MLP neurons of a small language model. Each row is named by its layer, matrix (gate and up: input weights) and neuron, and shows model dimensions 16-143. Each number is 50 + 12 x the weight over its row's rms, rounded and kept within 0 to 99. A neuron's up and down rows have the sign that makes its largest values positive.
Before each neuron's rows, "fires on" lists the tokens most often at its 100 highest values on Wikipedia text that the model never trained on. A number after a token or word is its count.

fires on: "," 76, "|---|---" 20
L4.gate208:55 40 34 55 47 74 57 37 60 58 80 48 64 45 60 38 68 34 35 52 57 41 52 55 55 37 41 55 53 51 49 79 70 31 54 43 52 55 60 47 49 44 78 58 52 52 46 64 47 38 72 54 44 26 48 63 49 42 58 53 46 63 46 51 23 50 53 51 39 44 43 61 44 59 60 58 42 48 31 26 65 73 34 43 24 45 47 45 41 65 36 33 42 50 65 37 27 42 52 49 53 41 44 64 61 61 34 40 31 66 52 68 60 57 64 68 58 47 63 35 60 49 68 35 61 44 45 40
L4.up208:54 62 54 68 50 45 44 59 59 61 55 54 49 55 41 37 46 73 41 54 40 58 36 56 28 49 28 75 55 66 58 62 48 49 36 59 66 59 43 42 47 39 50 41 67 53 57 52 26 28 61 51 38 65 62 54 64 38 55 42 30 31 37 73 34 77 66 45 55 27 31 54 62 76 51 40 61 52 60 48 72 38 40 55 71 44 36 57 45 43 31 74 60 43 30 47 54 52 46 46 68 66 51 44 55 53 47 28 35 37 43 75 49 45 51 50 45 54 59 50 61 52 50 50 44 15 45 49

fires on: "ed" 54, "n" 15, "k" 15, "t" 8, "ac" 5
L6.gate206:42 51 32 73 65 36 45 50 35 59 49 56 36 36 64 34 44 36 45 43 33 63 39 28 71 36 28 42 56 41 57 45 56 72 44 46 39 63 46 37 53 55 64 55 34 65 52 80 44 43 42 48 63 42 61 78 43 54 43 60 59 41 55 43 63 62 50 44 66 59 76 44 36 68 34 65 47 37 37 48 45 54 40 61 45 45 41 37 55 71 47 35 45 64 19 47 43 54 36 53 51 29 41 60 61 66 42 53 46 69 52 41 45 44 41 49 44 58 58 42 42 47 57 38 60 54 68 70
L6.up206:57 47 47 55 37 34 54 27 53 28 35 46 36 50 76 47 49 56 51 44 40 69 40 66 66 29 28 45 53 52 59 53 28 51 43 39 26 52 47 22 51 35 35 63 65 44 30 40 52 46 38 61 54 34 64 50 67 49 45 39 42 57 36 46 48 46 58 40 60 50 37 51 29 51 56 47 54 57 60 66 59 57 39 36 51 62 48 68 47 57 56 52 51 51 61 58 33 42 42 54 37 47 57 61 69 58 16 37 50 54 63 45 66 31 66 50 58 49 42 44 49 44 66 54 48 53 30 46

fires on: "an" 55, "ic" 21, "ar" 4, "n" 4, "ad" 4, "s" 4
L4.gate10:63 61 46 34 57 65 65 70 52 35 38 48 53 31 26 63 30 19 53 29 54 56 64 43 48 56 56 46 67 57 49 49 56 49 65 54 46 51 53 60 50 47 60 54 43 50 37 50 59 41 47 55 66 42 64 51 73 52 59 63 54 68 78 43 39 55 30 43 32 42 66 66 70 61 53 59 61 58 54 64 60 60 41 55 43 47 26 38 32 38 31 42 49 64 62 35 54 37 49 37 61 57 55 64 39 41 54 50 50 59 53 53 50 46 62 65 62 58 52 54 47 49 55 54 34 23 61 55
L4.up10:76 34 51 54 67 30 62 51 29 57 68 63 56 85 45 63 52 39 46 56 38 23 41 44 50 55 61 38 48 51 58 27 46 42 48 42 68 57 29 46 55 59 59 49 50 39 50 50 36 21 42 66 52 48 45 52 35 50 40 54 55 30 39 62 49 52 51 55 48 39 56 60 56 26 72 47 69 59 35 38 47 45 53 49 47 45 34 29 44 57 53 37 60 44 51 53 60 61 57 58 80 36 31 57 76 40 47 51 43 47 46 57 47 44 59 47 47 41 74 46 46 51 30 46 62 45 47 61

fires on: "ed" 66, "o" 18, "ar" 9
L4.gate124:45 50 35 67 49 46 65 41 47 58 46 49 34 53 61 81 53 35 60 38 44 77 66 50 69 64 37 40 68 57 44 60 36 60 54 41 51 60 70 46 48 54 59 50 45 66 80 66 31 59 45 52 62 37 48 45 45 55 61 82 37 56 53 40 36 74 48 34 39 62 39 52 51 49 41 67 38 57 44 68 72 76 49 50 36 63 23 61 56 66 56 39 61 59 52 36 44 52 51 63 58 60 47 61 38 28 41 43 45 53 69 62 56 50 38 53 61 51 43 34 19 42 36 24 43 48 55 61
L4.up124:50 54 27 70 31 56 48 47 66 37 35 58 37 57 41 41 34 50 49 50 65 71 58 49 42 27 43 46 70 27 61 30 46 57 70 35 26 60 47 35 59 58 65 47 53 48 47 42 64 56 49 35 23 48 53 48 81 53 53 51 65 63 58 58 41 50 65 41 17 58 63 52 43 43 78 38 53 53 52 61 42 40 63 57 38 70 43 80 34 52 56 46 44 48 46 34 49 35 39 37 28 53 54 49 51 47 70 51 46 65 61 52 41 51 58 51 58 53 43 53 28 56 57 52 33 60 45 44

fires on: "ed" 53, "en" 16, "d" 8, "ated" 6, "n" 5, "s" 5
L4.gate193:57 80 57 44 62 71 68 57 46 43 56 52 31 51 71 55 60 45 34 64 44 39 45 60 58 57 66 49 49 61 48 67 65 45 60 68 48 40 65 51 48 55 41 58 66 62 77 49 43 43 46 69 60 35 42 65 53 50 49 55 41 45 38 64 25 42 40 39 40 51 43 66 43 47 40 57 19 42 49 57 55 65 64 63 46 66 36 49 59 68 52 49 65 63 42 49 58 43 64 40 81 55 59 33 53 37 45 51 43 53 67 61 49 43 45 44 65 40 29 58 28 48 52 29 37 74 43 68
L4.up193:67 63 42 39 58 38 46 42 45 46 47 64 53 44 73 57 43 45 37 53 49 44 67 56 31 34 68 54 54 40 65 72 60 57 60 50 73 52 41 60 57 35 47 49 47 62 47 36 43 48 28 63 44 50 23 30 50 68 71 32 57 63 58 39 38 19 63 57 25 45 68 56 45 63 42 52 49 43 51 38 66 39 32 52 70 60 58 58 50 56 41 59 50 53 41 52 46 40 47 48 38 53 55 22 26 59 59 62 44 43 73 37 56 38 58 50 50 48 42 66 27 53 49 40 35 39 47 21

fires on: "ing" 38, "st" 12, "u" 10, "it" 8, "ed" 5
L6.gate368:45 34 56 43 51 48 36 64 32 40 62 39 35 57 46 38 64 39 65 32 63 70 55 48 65 50 40 29 45 66 57 54 69 44 61 27 25 54 50 37 41 38 56 49 52 58 56 69 38 52 49 40 52 75 56 56 50 55 45 84 43 43 50 36 37 63 51 48 29 45 25 45 57 50 52 67 48 51 26 47 45 47 55 55 48 66 51 61 40 78 41 39 31 40 79 67 45 37 28 54 39 54 73 87 61 75 45 54 39 40 64 46 42 66 41 41 55 37 55 24 31 54 45 46 44 46 35 56
L6.up368:57 18 42 49 58 49 59 49 45 53 62 70 62 63 32 52 50 45 49 43 39 62 69 39 57 52 68 47 45 57 60 11 56 33 65 38 48 56 28 35 37 37 49 64 54 59 67 56 37 41 69 80 47 72 63 42 70 79 51 40 51 49 54 49 40 33 54 57 38 48 48 49 40 64 51 46 47 49 50 60 42 44 64 26 64 60 36 49 41 53 62 41 48 25 46 47 33 79 39 61 56 40 67 57 31 40 50 54 31 78 54 48 65 58 57 61 65 64 44 30 39 42 60 56 50 49 44 29

fires on: "l" 49, "ro" 8, "re" 6, "o" 5
L4.gate257:53 52 35 70 42 49 64 55 41 53 61 50 48 45 25 62 49 42 37 65 26 62 46 14 74 51 47 49 38 46 57 53 49 70 34 50 55 48 58 53 75 60 68 47 69 50 53 60 46 41 64 59 56 47 43 45 33 77 62 49 51 47 61 53 26 64 47 49 51 82 66 50 51 47 41 80 40 52 54 72 60 48 37 58 41 68 66 72 56 61 48 46 56 72 45 35 39 52 64 43 42 86 39 53 40 43 61 50 40 64 48 33 58 31 46 47 52 39 59 32 29 49 57 41 47 46 56 63
L4.up257:47 59 40 43 23 70 39 33 62 70 51 56 68 50 34 57 42 48 41 22 44 48 61 58 40 69 50 73 57 60 50 53 46 55 56 44 56 53 41 38 45 59 34 54 29 60 53 35 38 70 68 49 30 58 54 31 45 54 53 47 60 55 44 48 52 84 54 40 28 64 53 60 65 52 41 54 49 56 16 58 54 37 48 33 58 57 44 67 38 71 47 47 71 39 66 67 67 56 39 61 36 56 30 38 52 42 48 39 30 72 51 64 47 59 45 63 57 37 52 50 49 59 45 36 41 52 63 54

fires on: "l" 29, "m" 17, "d" 8, "h" 6, "\"" 6
L6.gate497:31 53 59 56 56 62 53 56 39 23 57 51 64 54 43 38 46 43 56 54 80 60 35 55 35 61 35 43 64 44 71 40 39 60 31 62 43 50 77 65 47 54 48 33 54 55 56 47 61 65 57 57 69 62 48 39 53 46 41 67 47 32 47 41 53 71 31 39 89 21 43 52 52 33 84 54 46 44 42 49 55 51 55 60 39 60 59 59 56 50 55 40 20 49 73 42 73 64 56 50 74 57 52 54 56 48 68 46 41 43 50 50 36 38 35 45 70 53 39 48 63 54 71 39 52 66 37 49
L6.up497:59 69 42 26 34 75 69 51 54 52 64 46 47 63 55 68 51 44 40 50 70 47 39 39 43 47 61 47 36 34 43 76 30 35 60 52 36 73 42 62 15 52 61 66 41 49 33 49 57 52 56 62 45 53 63 46 55 48 42 61 45 24 66 70 55 50 41 57 43 66 46 60 58 19 25 55 31 42 50 46 77 39 57 42 28 43 59 66 50 62 49 58 40 57 60 51 50 62 62 65 35 36 53 49 49 70 40 38 34 54 35 59 77 65 41 47 66 38 42 44 50 61 52 45 63 64 49 53

fires on: "ou" 19, "am" 15, "ro" 10, "ra" 9, "ed" 7
L6.gate307:39 73 55 44 42 50 73 42 48 31 48 38 38 58 45 43 54 50 57 64 47 54 60 59 43 61 34 52 36 55 43 67 67 36 57 69 28 65 57 27 53 49 75 56 32 51 52 56 61 59 51 41 64 28 59 55 74 48 29 65 41 48 65 41 35 60 55 41 56 55 66 54 55 40 43 64 61 73 55 77 45 58 56 54 46 31 07 51 50 68 64 42 57 56 61 49 31 47 50 57 41 34 54 43 44 47 43 55 40 63 59 39 48 48 51 56 65 46 63 47 49 55 69 38 53 34 58 45
L6.up307:38 34 47 60 52 72 49 41 52 55 59 60 36 57 60 23 38 87 62 40 70 65 41 60 55 38 63 37 38 40 41 55 55 55 58 42 42 61 45 37 52 42 61 59 64 65 47 49 40 57 34 40 37 58 46 70 61 53 65 53 67 55 58 49 49 64 46 39 74 56 47 45 43 48 74 46 46 52 48 56 61 56 45 39 53 55 48 76 39 38 42 47 40 47 33 37 47 69 70 54 54 44 51 35 61 63 52 34 37 32 34 33 48 48 49 64 66 53 49 52 51 45 56 39 54 16 48 64

fires on: "\"" 17, "s" 12, "d" 11, "ed" 10, " d" 7
L6.gate267:49 67 48 48 56 42 68 80 25 42 35 61 66 61 47 47 35 36 61 53 64 47 27 65 49 58 71 44 43 58 43 51 44 32 48 38 48 47 49 51 30 53 70 55 49 39 23 56 41 61 65 36 49 64 50 64 59 68 37 48 47 46 23 61 30 53 32 32 58 37 49 49 62 67 50 59 36 39 66 62 46 44 49 62 44 53 52 57 58 46 62 63 23 62 69 52 66 58 41 46 59 52 41 67 47 53 60 36 36 50 64 49 49 32 52 74 59 36 45 41 77 47 52 30 44 70 37 64
L6.up267:71 49 75 58 46 51 17 47 53 42 59 36 66 51 44 43 55 58 50 64 50 56 56 61 59 41 57 47 35 28 54 59 74 74 73 58 52 37 62 62 54 51 59 56 50 34 43 53 57 64 45 50 54 52 43 52 39 63 59 44 45 44 46 53 48 39 39 59 45 61 57 50 52 45 55 58 37 50 33 67 48 21 56 65 57 87 30 66 51 55 60 52 40 47 50 34 59 41 51 34 46 62 41 45 53 50 47 63 62 50 59 68 60 65 49 51 50 35 33 54 34 73 49 45 65 54 47 48

fires on: "," 62, "n" 29, "y" 5
L4.gate314:39 34 36 35 45 34 44 61 39 53 48 56 49 43 40 62 60 49 68 46 40 59 57 59 49 56 34 45 53 64 43 55 47 30 63 49 58 69 38 47 39 46 84 42 52 46 46 48 48 64 59 46 53 61 46 61 51 42 31 69 50 52 52 48 29 47 61 66 61 63 46 51 50 48 52 46 70 44 24 36 53 39 18 38 35 47 60 55 67 56 66 53 52 54 50 47 64 53 63 21 63 43 47 41 71 63 35 38 35 69 42 68 48 30 58 42 70 53 51 61 55 59 56 40 50 47 19 60
L4.up314:45 45 56 53 75 47 76 47 50 52 55 61 59 29 51 51 50 49 31 61 67 59 49 58 30 55 25 74 49 43 58 61 57 52 57 59 61 40 36 47 45 60 52 47 61 58 48 48 54 39 72 49 38 58 47 57 50 26 34 55 50 34 45 53 32 31 54 44 67 49 14 76 60 44 49 40 37 71 55 41 62 46 42 56 30 58 62 75 66 70 56 57 33 57 57 54 72 59 70 47 42 30 70 58 47 45 46 42 51 62 40 55 51 56 42 42 54 60 58 68 72 81 67 44 58 42 49 50

fires on: "ic" 32, "an" 15, "se" 14, "al" 8
L4.gate360:52 64 56 42 54 43 54 51 44 68 62 41 41 51 33 64 49 54 49 70 37 59 37 55 41 54 53 28 51 52 63 43 56 56 55 46 36 41 56 42 70 48 64 34 35 44 41 52 44 38 65 70 70 56 51 48 75 59 56 57 44 59 58 42 25 45 51 57 24 48 32 51 52 61 71 53 44 67 49 51 63 54 45 60 41 57 43 46 59 63 55 47 47 35 57 28 62 26 59 36 44 25 44 50 47 34 58 46 30 68 62 69 49 51 58 65 62 64 53 51 59 73 48 48 47 17 24 46
L4.up360:64 43 55 47 53 51 55 54 52 65 24 50 34 36 47 83 50 34 33 45 50 46 60 57 47 58 54 65 59 44 50 45 48 35 49 36 51 58 30 45 57 47 56 38 45 45 50 25 30 69 61 78 53 42 35 42 48 50 55 34 56 52 64 50 49 44 55 54 33 43 52 64 41 52 60 63 35 35 30 45 64 48 32 60 40 60 52 41 74 52 60 42 82 39 46 55 49 38 57 43 61 34 60 46 43 56 57 62 56 49 47 60 37 51 36 33 49 30 49 46 72 52 38 24 60 35 45 61